From a checkpoint of a small transformer trained on Wikipedia: 5.1M parameters.
MLP neurons of a small language model. Each row is named by its layer, matrix (gate and up: input weights; down: output weights) and neuron, and shows model dimensions 48-143. Each number is 128 + 24 x the weight over its row's rms, rounded and kept within 0 to 255. A neuron's up and down rows have the sign that makes its largest values positive.
After each neuron's rows, "fires on" lists the tokens most often at its 100 highest values on Wikipedia text that the model never trained on. A number after a token or word is its count.

L11.gate327 [102 142 116 105 119 121 115 131 121 132 154 146 124 160 155 124 141 107  88 147 179 124 120 148 143  46 108 148 152 112 102 132 109  73 110 113 152  99 129  88 111 112 141 134 123 132 139 154 131 122 104 103  96 107 164 156 150 120 117  77 158 160 125  89 187 154 121 126 132 129  93 128 172 117 110 131 127 133 114 168 139 118 113 102 181 165  90 155 150 139 109 121 128 110 122 107]
L11.up327 [ 95 129  80 110 120 149 111 127 114 133 188 136 110 193 126 130 160 144 120 173 142 147 126 165 105 105 117 155 102 146 108 143 138 128 125 108 125 108 118 106  87 117 110 122 123 138 143 151 131 130 123  74 118 140 108 133 118  74 112 110 126 153 151 111 180 170 135 149 107 126 133 139 151 125 130 116 111 124 141 135 134 164 153  77 137 131 157 112 140 155  79 122 142 128 111  93]
L11.down327 [146 127 149 144  75 160 152 136 144 122 120 120  85 190  93 153 156 121 104 144  71 122 125 128 159 159 101 110 154 129 155 134 118  83 140  99 167 113 133 113 140 109 127 116 101 129 144  59  57 139 115 138 133  96 146 119 137 113 172 155 109 124 118 130  73 115 130 139 153 126 109 142 109 127  80 136 158 175 138 101  92 129  97 123 135 161 135 178 128 112 118 113 135 126  98 105]
fires on: "e" 20, "o" 19, "s" 13, "te" 9, "re" 8, "ca" 5

L8.gate409 [145 103 117 111 166 128 105 118 118 112 123 137 116 160  94 135 208 109 128 134 170 132 136 141 200 141  72 143 174  99 158  79 140 130 103 149 123 116 106 146 143 148 156 164 120  98 111  93 134 123 127 114 156 124 168 130 171 138  91 132 161 114 123  83 110 123 131 110 121 122 163 134 119 101 145 127 127 130 109 126 112 120 110 141 157  87 119 128 144 140 111 126 149 134 122 109]
L8.up409 [154 151 128  96  76 136  82 128 175 143 127 186 127 142 135 106 119 143 143 152 130 116  89 126 181 131 109 122 158 124 125  77 139 145 128 127 158 121 111 130 105 138 131 129 142 128 136 142 133 147 116 119  95 106 127 141  81 125  78 105 153 134 143 142 145 125 102 150  87 148 174 128 103 116 156 118 124 158  92  94 119 153 110  99 139  78 109 155 134 110 131 156 130 118 109 109]
L8.down409 [148 164 131 182  84 111 142 112 124 153 146  81 125 107 115 113  97 164  89 150 117 148 153 152  71 124 108  92 135 128 144 125 166 167 154 125 126 136 135 112 100 138 153  80 152 136 179 141 139 132  90 130 146 145 113 122 115 162 156 123 176 168 145 123 125 138 149 115 108 131 141 102 120 117 142 124  96 146 156 133 167 137  88  98 101 115 137 156 126  82 102 155  93 111 157 143]
fires on: "cc" 21, "ad" 14, "st" 11, "er" 8, "mb" 8, "we" 7

L4.gate118 [150 130 141 142 115 131 124 168 137 105 111 153 142 130 136 129 156  82  78 147 165 126 109 117 168 112 141 116 144 149 141  92  87  91 141 108  95 182 126 134  91 143 121 130 117 140 115  67 152  91 149 103  96 132 133 111 119 103 122 152 137 158  95 121 185 140  91 135 125 102 135 136 147 151 154  99 105 123 124 114 142 166 126 136 160 114 127 153 152 126 105  86 145 141 164 161]
L4.up118 [ 54  93 104 120 147 144 157 128 112 108  98 133  96 164 147 133 151 124 128 101  97 148 101 117  89 135 123 108 142 147 134  97 135 142 103 136 127 148 160 117 147 143 127 114 155 127 173 124  83 153 134 167  91 144 119 105 120 118 151 158 107 152 104 157 111 138 108  92 168 104 119 171 142 116 103 127 179  99 138 205 125 119 122  97 128 151 103 166 146 103 120 138 164 153 137 135]
L4.down118 [119 130 146  96 106 141 151 137 129 133 144  81 111 149 136 119 107 127  82 118 100 125  90 157 174 130 152 150 134 160 114 118  88 136 116 164 166 142 127 132  78 153 175 197 103 135 123  84 134 162 139 139 128 154 105 110 107 200 124 141 152 108 138 126 125 128 143  87 202 133 129 169 142 113 127 149 131 104 156 165 131 131 147 120 112  84 145 116 111 145 151 128 143 114 148 139]
fires on: "o" 43, "t" 21, "e" 16, "x" 11, "om" 4

L6.gate246 [ 86 167 114 143 136 178 130 140 133 133 146 117 155  92 115 109 148  73 128 147 123 130 100 139 152 118 139 128  78  75 151 121 128 140 108 160  73 126 138 126  97 124 116 129 155  86  82  86 154 138  93  91  80 134 125 146 146 173  98 116 134 150 108 158 174 139 115 121 137 120 166 124 158 125 114 116 124 134  84 131 107 120 142 107 128 158  91 149 147 135 114 110 117 160 108 179]
L6.up246 [101 146  91 129 122 108 108 113 147 125 139  85 134 118  86 160 136  56  90 118  95 153  79 121 140  78 163  84 123 125 125 154 169 116 117 143 122 114 142 144 137  96  94 135 156 150 116  99 118 112  73 157  99 160 155 164 139 156  74 139 158 115 167 105 119 119  97 145 167 140 115  97 109 124 136 129 120 124 106 123 142 126 138 144 103 171 123 151 115 165 121 141 146 157 143 136]
L6.down246 [114 100 147 103 133 116 144 120  65 115 124 112 151 114 157 142 112 167 131 147 126 176 102 129  97 129 146 131 158 144 100 166 131 214 132 122 145 148 102 178 165 137 113 140 102 131 130 104 108 187 137 181 111 120 116 141 116 157  99 125 133 122 141 140  85 108  89 121 149  96 115 148 132  88 129 120 109 135 128 154 111 131 117 121 114 140 162 143  82 159 162 135 132 127 161 143]
fires on: "or" 21, "ad" 18, "no" 14, "ea" 14, "vel" 7

L8.gate291 [127 101  92 108 139 133 136 142 117 122 130 157 153 136 148  79 140 126 115 138 176 104 142 180 174  65 117 178 110  98 136 174 129  92 100 151 114 140 136 112 160 147 108 100 107 113 130 174 120 117 143 166 141 175 119 163 155 161 114 101 172 124 145  92 153 119 123 119 124 134  85 134 174 167 109 111 142 126  95 117 169 110 103  89 118 143  94 147 114 163 117 118 118 120 100  90]
L8.up291 [ 94 106 125 146 121  89 164 135 121 164 110 138  81  94 152 130 133 138 146 161  96 120 144 125 152 109 100 165 151  61 142 128 147 145 109 124 132 149 169 118 134 149 126 123 114 167 123 146  89 149 113 165 131 146  73 107 185 150 113 160 161  96 146 137 166 126 113 137 108 167  79  90 122 142 122 100 123 169  86 137 153 106 114 122 149 133 109 120  89 157 147 125  76 127 104 119]
L8.down291 [105 144 133 141  80 125 131 109 109 150 121 108 144 101  92 170 107 153 137 126 107 133 130 126 109 124 114 153  87 126 120 122  93 122 137 102 172  87 132 167  94 134 108 150 128 125 156  63 140 109  96 146 169 115 129 127 153 134 131 125 123 124 118 135 109 126 106 168 105 125 151 112 127 139 177 142 123 115 110 124 109 106 138 138 150 118 144  99 143 151 165 145  69  77 137 116]
fires on: "'" 32, " (" 11, "-" 10, "u" 7, "o" 7, "–" 7

L11.gate21 [102  74 113 108 138 139 141 145 134 140 105 157 100 156 105  98 194 121 148 123 122 148 143 184  97 116 126 108 125 100 138 149 140  88 111 101 151 143 147 128 110 112  97  99 112 170  81 132 146 121 115 119 142 135 135 146 102 120 103 146 166 126 115 112 139 117 111 111 108 114 142 139 148 161 144 117  94 113  86  69 135 173 116 135 107 143 122 163 152 131 103  70 130 130 140 121]
L11.up21 [141 118 125 113 153 126  88 157 115 118 167 157 169  90 119  98 140 128 133 149 134 161 113 146 146 110 127 109 174 129 121 141 123  78 132 112 121 126 137 128  73 190  88  81 124 111  96 127 129 137  98 142  99 149 130 113 100 107 130 105 183 122 126 153 159 106  94 119 131  90 106 128 143 113 127 131 108 121 157  87 161 131 188 156 107 107 138 128 139 139 113  70  86 111 117 144]
L11.down21 [105 113 149 134 108 145 134 118 143 132  87 118 130 124 136 133 150 105 166 150 156 126 146 114  30 122 133 132 145 140 158 124  80  79 102 109 108  84 155 126 141  89 144 121 131 100 112 104 117 108 133 118 126  94 142 122 137 128 107 135 149  98 137 123 133 105  98 135 176 154  96 144 137 139 153 114 121 117 101 150 134 146 102 164 145  97 141  84  76 134 111 106 102 108 121 158]
fires on: "-" 92

L6.gate355 [146 121 125  90 155  82 122 135 137  99 167 116 117 162  46 112 109 145 115 142 133 125 151 119 132 107 139 132 134 170 116 141 105 106 142 146 102 147 141 130 120 153 172  95 132 147 129  95 145 111 132 119 121 148  80 108 104 115 133 142 164 169 112 126 101 115 119 120 194 115 162 112 145 130 154 111 104 110 114 110 153 116 146 131 113 127 116 138 140  98 118 114 124 116 149 108]
L6.up355 [178 123 139 119 136  96 100 132 116 123 179 130 144 112 134 101 102 172 136 133 160 121 124 190 105 124 124 115 173 184 136  92 112 122 159 121  92 148 160 110  88 174 117 160 155  94 144 150 150 107  91 115 111 149 118 133 157 107 108 156 117 148 105 151 177 119 123 121 104 117 139 132 127 132 116 134 184 112 117 142 120 162 148 130 162 145 143 167 149  88 111 152 163 124 150 108]
L6.down355 [109 138 144 101 143 157 130 125 151 121 135 112 105 125 107 163 110 147  89 141 145 137 159 126  43 128 135 116 121 150 134 151 149 131 123 174 147 180 137  85 127 182 105 131 119 121 129 117 146 131 102  87 154  97 113 124  94 102 108 145 118 136 173  91  85 152 145  86 155  89 130 121 106 142  80 127 121 170 131 147 118 123  84 121 119 130 134 111  69 110 104 143 137 127 105 153]
fires on: "L" 23, "A" 21, "E" 13, "O" 9, "U" 8, "R" 6

L5.gate198 [163 144 118 137 123 132  90 133 132 133 131 157 136 121 136 102 101  93 119 130 124 140 104 150 140 121 139 125 119 148 116 120 125 120 163 139 110 123 158 157 160 123 197 137 167  85 126 120 133 114 152 153 113  94 110 140 135 148 108 110 129  98 126 167 139 161 108 116 101 136 115  80 135 172 144  82 135 173  86 128  91 130 111 152 168 158 157 126 139 124 116 134 140 107 134 146]
L5.up198 [ 97 118 100  78 163 125 109 115  91  96 143 138 100 169 140 129 143  91 141 124  97 159 170 137 130  80 115 128 102 137 130 144 114 131 145 120  95 134 129 153 106 193 156 155 121 142 137 117 147 151 134  78 110 105 108 129 114  83 130 107 142 173 108 136 128 173 131 108 166 112 117 152 148 119 145 114 162 152 148 146 107 132  84 117 135 112 112 164 138 118 146 130 127 163 148 155]
L5.down198 [ 92  64  85 109 122 144 150 166 128 134 148 163 144 150 150 134  94 111 171  90 170  91 110 126 142 135 175 111 112 137 119 115 100 153  90 141 122 133 103 124 135 130 117  94 169 115 111 113 120 125 106 125  93 130 147 171 111 101 143 145 132 132  99 120 131  84 167 114 172 148 104 101 118 121 142  85 115 154 150 139 137 158 157 138 106  48 140 108 119 144 155 121 162 111 120 100]
fires on: "ad" 21, "ft" 10, "t" 9, "st" 9, "ta" 7, "e" 5

L4.gate27 [133  98 137 141 152  86 105 129 126  99 139 151 217 114 153 112 123 135 101 140 167 104 155 149 121 103 120 142 149 162 196 146 129  83 145 139 111 157 123 141  84 148 100 122 106 120 133 111 147 136 149 109 110 138  90 128 125 113 133 141 107 163 137  79 146  93  90 140 182  93 141 100 146 136 121  93 139 117 137  78 135 148 143  98 131  96 146  94  91 152 180 125 133 116 144 142]
L4.up27 [164 128 131 119 144  91  92 121 159 122 119 119 164 156 113  98 121 136 138 139 149 145 150 174 157 157 139 169 160 135 163 131 123 115 152 130 117 160 102 173 107 174 111  94 142 160 135 127 148 138 118 116 112 146  96 124 111 113 100 140 141 160 130 128 128 101 103 126 157 131 126 141 146 116 116 123 183 127 138  82 110 130 132  89  97 128 138 103 113 132 121 134 131 123 164 112]
L4.down27 [125 118 138  98 110 122 113 125 143 131 135 119 106 132  89 105 134 127 136  85 145 128 144 166  71 160 127 174 127 108 103 150 115 139 106 148 180  67 169 100 143  79 136 134 115 156 112 139 115 125 154 113 141  88 145 108 146 125 105 128 133 117 139 120 107 123 145 152  85 147 118 115 129 143 119 117 120 130  81 143 171 120 140 129 113  73 129 108 138 104 159 130 106 144  95 123]
fires on: "P" 46, "R" 12, "A" 9, " |" 7, "-" 6

L4.gate103 [172 115  81 101 178  83  87 125  85  80  83 108 126 142 134 130 131 124 105 134 129 126 160 115 111 106 144 111 119 161 123 132 110 124 121 102 160 113  82 122 134 186 184 159 108 132 164 112 157 156 137 155 130 120 101 119 162 113 117 128 121 158 150 101 133 152 113 109 111 129 132 122 112 104  86 128 145  73  69 151  55 141 141 153 105 113 144 148 123 134 112 130 124 146 139 139]
L4.up103 [122  85  91 111 154 108  98 110 113  79 159 163  98 131 187 108 129 166 146 166 147 135 130 120 122  98 120 109 123 134 107  95 137 127 182 127 144  93 146 107  97 166 112 122 119 138 155 136 173 142  79 119 121 136 107 166 120 134 110 111  61 147 130 168 143  85 121 120 155 121 143 120 170 111 115 127 125 139 116 128 106 142  91 133  84 147 112 146 134 154  75 128 113  97 107  93]
L4.down103 [145 103 111 133 115  96 149  97 155 143 148 151 150 144 106  79 132  90 123 144  93 115 143  97 117 146 124 147  92 146 107 119 100 110 151 114 128 104 128 122 117 147 145  73  77 102 112 101 162 121 113 114 135  88  98 136 145 145 135 189 110 121 103 147 147 162 153 147 131 103 156 115 151 127 159 106 115 158 140 114 110 144 114 149  82 122  88 111 103 166 125 160 146 132 158 135]
fires on: "'" 27, "c" 27, " " 23, "e" 11, "f" 4

L6.gate222 [161  96 107 125  87 144 105 141 140 103 117 155 127 106 137 107 122 123 134 132 135 136  82 135 132 103 106 150 140 108 131 110 107 135 118 100 111 157 108 141 128 170  97 131  94 156  78  77 117 101 112 142 147 159 117 145 119 142 113 173 119  69 158  96 154 158 127 122 150 108 177 141 164 135 169 146 135 104 107 118 130 129 133 129 125 141 114 123 137 123 123 119  80 131 129  99]
L6.up222 [144 112 110 144  84 162 136 108 137 153 117 129 163 149 164 115 174 119 129 151 145 124 129 128  83 124 142 150  90  88 164 114 123 126 119  87 136 114 141 151 123 152  60 147 123 130  91 108 161 155 144 117 118 136 137 130 147 149 137 133 145 115 139 155 152 129 119 146 134 136 132 150  80 147 116 146 145 147 115 121 121 150 148 103 156 106 105 138 112 135 117 138 101 139 107 130]
L6.down222 [117 168 151 127 138  94 134 109 107 148 115 116  97 171  78 127 140 122 119 137 145 131  99 116  29 125 134 111 152 154 173 133 153 126 138 147 105 117 144 137  86 117 131  94 146 135 147 114 156 142  88  88 110  81 104 110  73 116 100 123 145 141 135 113 148 127 150 138 104 126 124 128 113 116 112  89  91 133 100 142 150 162 102 132 131 167 148 132 107  98  97 136  94 153 147 110]
fires on: "er" 19, "ro" 14, "ad" 12, "le" 8

L6.gate414 [139 125 152 166 138 138 133 129 136 131 152 123 153 139 138 141 148  80 150 151 133 117 115 150 173 130 138 152 139 118 135  99 126  76 148 104  94 124 158 138  85 151 146 103 115 125 121 111 158  91 149 131  92 118 194 170 120 127  94 138 119 154 128 144 174 142  98 156 130 127 120 150 114 168 117 122 101 149 103 151 120 188 133 144 113 142 114 111 120 132 114 123 156 105 138 122]
L6.up414 [127 155 131 143 131 128 175  89 139 153 154 100 132 156 156 132 155  79 134 158 105 140 151 102 106 125 160 129 136 160 139 115 122 106 144 125 125 118 187 126  99 106 173 129  87 105  99 121 132 151 116 126  81 113 115 144 133 149 168 122 109 142 157 171 119 128 148 131 114 161 150 125  77 156 149 174 143 117 113 123 133 193 153 128 157 122 138 126  96 144 102 117 116  61 123  76]
L6.down414 [140 146 120 100 110 147 138 116 108 177 138 137 138 163 117 180 148 184  93 125 164 156 127 124 104 113 124  86 128 124 166 115 135 171 128 131 131 147 101 125 116 106 121 150 113 120 139 146 131 155 140 102  81 124 101 120 112 142 152 149 144 148 173  94  67  76 139  77 156 103 137  99 142 139 152 108 122 101 132 102 134 145 141 126 124 127 159 115 126 134 128 153 115 136 145 122]
fires on: "y" 33, "." 25, "an" 12, "in" 7, "N" 5, "ish" 5

L6.gate150 [107 122  90 100 117 136 135 106 117 133 102 155 139 144 103 149 116 165 101 104 153 141 113 127 153 149 112 161 163  97 156 137 197 114  95 121  76 134 105 146 140 166 103 121  93 154 106 116 111 120 150 136 154 128 160 135 131 164 115 110 145 122 168 133  97 163 137 111 136 118 106 158 177 103 117 132 118  97  86 119  94 130 144  86 152 132 128  93  92 109 123 107 126 173  95  64]
L6.up150 [141 115  81 158 133 108 144 129 149 153  86 100 117 139 181 149 131 126 164 130 139 163 105 118 130 106 109 132 102 102 118 117 182 141 115  79  97 110 162 123 137 177  98 151 145 108  73 101 114 159 163 128 134 126  87 134 143 123 171  94 134  81 138 127 101 119 129 136 122 128 116 106 137 145 132 131 123 132 126 145 116 130 140 132 121 122 135 105  95 173 144 181 126 123 104 124]
L6.down150 [130 136 163 100  97 122  83 116 129 103 106 105 150 126 112 105 102 100 112 130 118 109 160 102  65 123 117 109 125 136 149 135 111 113 154 206 118 114 137  99  96 137 159 126 106  72 126 114 149  93 104  83 144 136 112 121 108 187 140 128 127 118 158 133 139  85 126 162 125 138  94 126 114 114 110 117  79 142 140 116 161 112 121 113 120 141 116 163 132 167 145  96  94 115 121 121]
fires on: "le" 35, "les" 11, "er" 11, "s" 9, "ence" 6, "ard" 4

L11.gate193 [128  44 147  97 128 150 115 139 136 117 127 139 154 139 117  86 127 137 110 118 204 121  88 153 153 151 121 174 142 118 164 130  98 124 119 126 113 134  93 128 161 159 143 133 106 142  81 108 141 136  87 140 114  90 167 172 115 118 103 146 159 114 142 131 138 139 119 146  98 113 103 136 175 128 146 148 112 155  85 106  93 130 102 146  98 128 107 122 103 131 131 108 132 126 124  99]
L11.up193 [174 104 143 110 151 129  88 167 139 130  95 115 137 130 125  79 106  97 115 194 142 122 116 130 119  92 119 144 182 104 130 129 133 128 111 190 139 123 171 146  99 124 122  96 133 114 108  91  81 111 111 127 122 126 146 129 153 150 121 143 104 115  69  92 203  99 128 124 122 112 102 123 178 142 107 153 106  95  97 139 176 115 130 159 120 125 114 118 104 112 100 112 169 158 131 134]
L11.down193 [112 143 148 132 101 102 122 136 151 139 109 125 110 111 148 102 125 101 123 113 139 112 122 100  71 136 125 117 150 119 142 121  90  97  81 109 133 131 115 142 104 174 179 121 143 140 114 143 114 105 111 178 141 149 102 154 140 156 141 120 107 132 142 157  97  98  88 145 156 151 113 133 175 100 106 152 125 110 103 106 125  97 114 153 133 113 108 100 142 115 122 117  77  97 116 153]
fires on: "-" 51, " \"" 41, " un" 6

L5.gate345 [110 103 118 100 125 126 105 121 110 127 138 174 164  97 143 116 127 137 101 101 114  91 111 169 130 144 116 122 117 166 147 124 113 156  99 148 128 140 107 145 180  80 178 161 129 129 147 136 138 153 148 116 108 143 137 139  96 115 115 140 108 144 103 136 147 128 129 137  96 149 113 146 105 123 165 118 133 126  54 123 129  89 139 163 127 127 166 123 157 165 157 115 119 119 139 118]
L5.up345 [136 137 146 110 132 129 103  94 157 128 123 121 186 154  82 143  95 162 117 115 125 139 132 132  90  87 112 140 162 102 129 152 114 105 142 123 105 111 127 131 110 150 158 117 127 111 152 140 131 146 127 125 128 129  85  99 144  97 105 127 113 151 107 184 106 102  93 143  99 104 121 119  91 105 142  84 146 136 127 120 148 132 128 139 126 126 122 129 119 102 142 126 114 133 115 144]
L5.down345 [107 104 152 119 111 117 140 152 119 140  77 116 135 133 111 120 130  69 140 106 141  67 101 115  80 153 167 120 104 115 125 123  68 162 129 148 103 104 113 126  84 145 158 147 130 121 138  81 107 123 120 119 109 127 125 108 147 150 124 110  98  99  89 160 115 101 158 146 158 100 108 109 174 136 110 155 115 153 126 136 142 142 171 134 145 149 157 137 142 117 122 112 132  88 124 126]
fires on: "ure" 13, "ar" 12, "age" 10, "ic" 8, "an" 8, "P" 7

L8.gate152 [141 124 101 144 147 118 127 108 104 140 116 164 148 175 140 124 132 122 129 121 131 138 103 173 116 102 154 129 185 102 128 137 116 130 112 100 155 137 133 122 138 135  85 114 136 162  88  72 110  98  99 137 119 167 114  87 133  98 129 140 165  76 120 155 140 174  63 122 111 124 133 161 153 157 119 110 132 129  91 134 134 148 127  97 131 159 128 115 148 100 117 109 143 102 132 137]
L8.up152 [ 76 135  97 140 136 154 142 126 120 104  86 147 139 139 133 128 128 154 168 151 134  97 112 176 151 125 154 160 126  81 112 152 122 123 152 112 141 106 120 154 128 159 143  78  87  87 148 167 150 147 118  88 112 117 147 116 119 160 131  95 149 175 104 134 125 113 160 139 159 126 156 128 173 119  94 127 117 133 140 112  78 111 116 122 104 144 111 139 119  74 116 139 143 124 123 141]
L8.down152 [ 99  98 109 160 107  85 125 127 120 142 148  80 161 113 113 102 117 118 140 128 139 148 159 137 116 187 129 144  88 101 149 145 133 165 132 130 153 130  75  76 157 184 148 139 111 129  94 150 135  90  66 126 144 103 112 173 127 144 131 130 143 120 139 158 138 201 140 113 119 119  92  86 127 100 146 129 136 134 143  83 134 131 125 135 145 142 103 151 125 121 115 174 144 136 136 132]
fires on: "o" 61, "e" 7, "est" 6, "," 5, "to" 4, "s" 4

L4.gate207 [128 138 126  93 145 130  73 151 140 126 135 109 163 168 139  79 142 145 145 112 185 149 136 115  99 118 103 147 132  99  76 106 130 108 118  93 143 127 128 163 127 158 110 140 122 135 145 136 130 132 120 128 112 132 132 141 122 121  86 110 111  92 164 145 132 143  69 141 101 119 141 101 123 143 120 127 147  93 170 128  92 153 121 142 128 104 125 144 138 130 121 123 107 100  79 110]
L4.up207 [143 139 123 112 157 101  94 127 121  64 103 130 133 152 172 103 134 137 123 155 178 145 158 135 120 129 100 133 169 138 136 126 102 142 152 164 111 145 173 148 114 181 134  94 138 124 132 120 164 117  94 104 118 128 136  94 108 131 167 104  81 103 146 108 171 107 136 160 150 106 188  99 140 117  96 129 143 115 113 109  95 100  82 127 132 148 155 119 159  97 132 161 141 108 122 138]
L4.down207 [159 125 127 149 138 148 127 142 144  96 130 133 140 125  87 128 134 151  89 108 129 134  97 126  99 106 141 110 137 128 147 119 105 168 119 176 138  82 144 158 106 148 132  98 105 101 103 135 125 141 120 120 132 123 144 108 161 132 157 166 110 184 170 165 181 107 165 169 117 143 182 117 142 105 151 132 161 141  97 129 114 128 154 172 124 103 111 113 138 117 122 145 162 112 122 140]
fires on: "e" 31, " " 19, "{" 15, "le" 12, "/" 5, "-" 4

L9.gate199 [ 81 124 133 111 127 136 128 134 113 101 136 125 135 151 165 163 143  95 149 165 179 107 163 171 138 127 145 121 100 113 136 142 146  87 109 120 102 132 129 125 117 108 116 107 151 146 137 180 124  95  99 129 151 104 150 155 126 132 125  74 122 154 165 143 109 123 144  88 186 141 115 121 121 121 140 107 152 117 108 109 147 141 130 117 144 161 127 159 113 129  83  94 111 169 123  45]
L9.up199 [158 149 100 115 111 136 108 126 157 137 144 151  97 136 135 157 100 127 145 101 174 160 137 126 132 133  87 121 142  88 115 139 166  89 160  69 114 109 161 100 132 124 140 109 144 177 152 151 110 126 163 122 121 116 172 112 102 136 123  88 140 149 165 141 142 172 174 106 103 100 126 127 124 167 155 116 101 121 137  90  99 104  98 136 121 115 121 122  94  95 120  90 134 120 103 121]
L9.down199 [165 151 127 175 147 146 117 117 146  98  88 134 140 134  99 109 130 119 113 138  77 136 144 123 107 141 120 142 116 131 128 136  60 153 115 153 175 141 152 104 175  91 118  97 141 119 125 101 102 174 135 135 123 136  85 111 110 147 142 154 118 126 114 169 176  96  81 148 109 166 119 146 123 150 126 139 115 162 117 138 127  97 114 115 127  84  96 159 147 151 186 133 103  95 125 185]
fires on: "u" 27, "o" 11, "ul" 10, "s" 7, "d" 7

L5.gate427 [127 102 126 119 139 118 128 127 150 132  98 155 144 108 136 120 125 161  98 151 141 117 136 135 134 105 143 150 129 171 127 113  92 132 144 123 104 173 105 150 126 122 146 154  98  97 165 127 135 151 117 106 123  89 148 129 134 131  96 105  93 133 149  77 119 170 126 156 176 140 135 136 124 104 111  87 105 125  96 124  73 148 127 122 119 107  96 127 148 112 154  83 133  87 127 120]
L5.up427 [100 127 156  95 150 106  86 153 124  98 141 130 145 124 193 120 155 109 111 137 151 139 127 198 137 122 119 152 150 128 148 170  77 120 151 173  79 131 152 154 132 116 130  91 136 130 160 102 121 111 134 120 100 114 149 101 138 145 139 122 106 115 120  71 129 158 151 160 155 123 124 118 137 111 117  48 147 144 165  90 148  93 128 113 126 139 115 130 160 121 156 133 127 143 150 141]
L5.down427 [160 115 158 114 151 181 110 126 131 142 119 157 104 171  93 168 127 158 142 111 133 128 159 109 121 141 122 113 129 147 167  65 150 165 131  99 157 125  89 153 137  93 128 106 101 127 102 142 110 102 138 104 120 114 130 129 106 115 147 127 173 112 173 177 136  73 123  96 145 132 144 133 101 134 132 124 140 166 160 137 140  94 116 130 122 175 169 136  94 207 124 150 114 127 171 132]
fires on: "lu" 22, "{" 17, " " 11, "p" 10, "f" 9, "s" 7

L6.gate129 [132 112 128 140 162 129 105 143 123 124 140 121 183 148 104 131 104 151  75 136 117 128 100 147 161  84 136 132 164 143 192 131 100 121 113 171 140 104 107  92 135 149 143 137 116  91 146 125 137 116 118 138 129 124 146  99 145 136 127 163  93 106 146 146 124 113 139 107 116 134 161 129 118 142 142 117 143  97 112 117 119 131 114 125 142 122 122 125  78  85  88 135 118 149 127 119]
L6.up129 [ 96  80 120 159 125 113 114 119 114 126 130 110 171 149  92 107  94 137 117 132 123 143 151 132 127  99  61 156 157 140 163 122 112 125 163 135 116 119 128 102 129 105 125 121 180 103 147 128 158 124 109 134  92 142 113 101 180 136 127 151  89 115 123 122 115 101 122 129 156 135 178 119  90 115 129 109 155 149 159 157 122 112 116 113 105 107 130 139  65 139 115 145 141 110 123 168]
L6.down129 [170 154 132 164  55 113 148 137 109 142 137 114 122 140 123 109 123 122 168 132 123 106 136 142  87 115 151 107 108 130 132 147 116 175 132 156 126 118 125 132  97 159 122 111 138 127  76 100 129 132 119 150 146 152 131 152  89 164 180 139 154 155 116 157 122 122 131 109 129 122 153 115 125 128 136 140 115 163 127 133 108 125 132 119  80 138 130 133 117 109 116 112  91 120 156 179]
fires on: "tic" 20, "ic" 17, "et" 13, "ar" 11, "ian" 9, "ker" 7

L4.gate89 [163 147 120  81 172 117 109 130 126  99 177 136 171 167 137 114  85 120 108 152 151 140 150 154 116 103 126  82 133 138 147 136  95 109 128 143  79 166 125 136  69 137 108 139 122 160 145  90 141 100 126 127 108 166 141 129  88 120 122 131 175  96 129 124 147 124 128 119 117  81 169 135 133 195 164 134 141 101  81 119 121 171 139 134  98 112 170 115 141 144  82  84 136 106 140 120]
L4.up89 [136 131 171 173 132 155 138 141 153 157  97 149 109 122 123 103  94 126 127 128 119 154 112 141 161 102 131 137 122 110 111  83  96 136 136  98 118 125 133 167 105  82 154  83 123 136 142 128 117 154  98 118 101 136 174 144 128 130 130 125 123  86 152 156 159 128 147 135 137 134 166  72 130 155 155 110 125 185 143 121  97 126 165 160 151 110 149 123 124 173 166 140 121  83 100 100]
L4.down89 [166 104 139 207 137 145 154 134 158 121  92 151 138 125 132 119 148 141 148 133  99 153 117 124 133 100 141 149 138 121 136 106  70 122 164 122 127 116 123 155 147  63 167 101 103 134 149 153 102 147 131 119 131 130 125 127 148  98 135 103 126  99 133 161 160  88 121 170  74 145 131  81 129 140 156 120 128 153 152 117  95 140 135 150 156 140 149 101 110 166 171 147 140 110  94 132]
fires on: "s" 56, "S" 15, "'" 12, "." 5, "r" 5, "l" 4

L5.gate108 [162 137 119 119 103 154 111 143 117  90 139 176 116 110 151 122 103 131 102  91 144 143  93 141 129 127 134 133 137 148 130  98 156 131 127 109 152 181 135 144 136 162 124 126 134 112 127  72  96 116  95 111 104 177 136 167 107  99 115 129 118 105 103 143 162 141 117 115 122 106  97 133 165 129 166 119  96 106 139 161  98 149  71 119 114 130 147 180 178 119 107  80  96 101 115 109]
L5.up108 [155 148 138 120 123 171 150 150 134 160 118 115 161 167 144  81 104 145 105 125 100 121 136 112 122 113 174 133 100 142 113 144 165 122  99 122 108 152 116 146 155 121 123 131 140 130 143 154 112 125 132 121 116  95 152 111 132 114 116 175  90  88 116 161 146 114 139 113  99 102 104 124 134 144  85  75  66 125  84 137 124 156 134 106  89 109 150 145 120 119 104 131  93  96  87 105]
L5.down108 [138  85 111 119 126 121 141 126 134 120 109 157 103 147 149 114 135 132 118 161 126 102 103  91 129  76 125 177 131 152 114 140 109 125 168 139 140 107 160 157 161 109 139 142 122  99 146 144 118 123 106 125 139 115 144 135 111 119  93 138 117 121 102  78 115  91 113 166  65 151 179  87 136 174 147 107 116 145 105 131 142 105 144 120  98 107 112 120 121 139 162 115 143  98 105 127]
fires on: "b" 16, "land" 16, "s" 14, "hi" 8, "'" 7, "ia" 6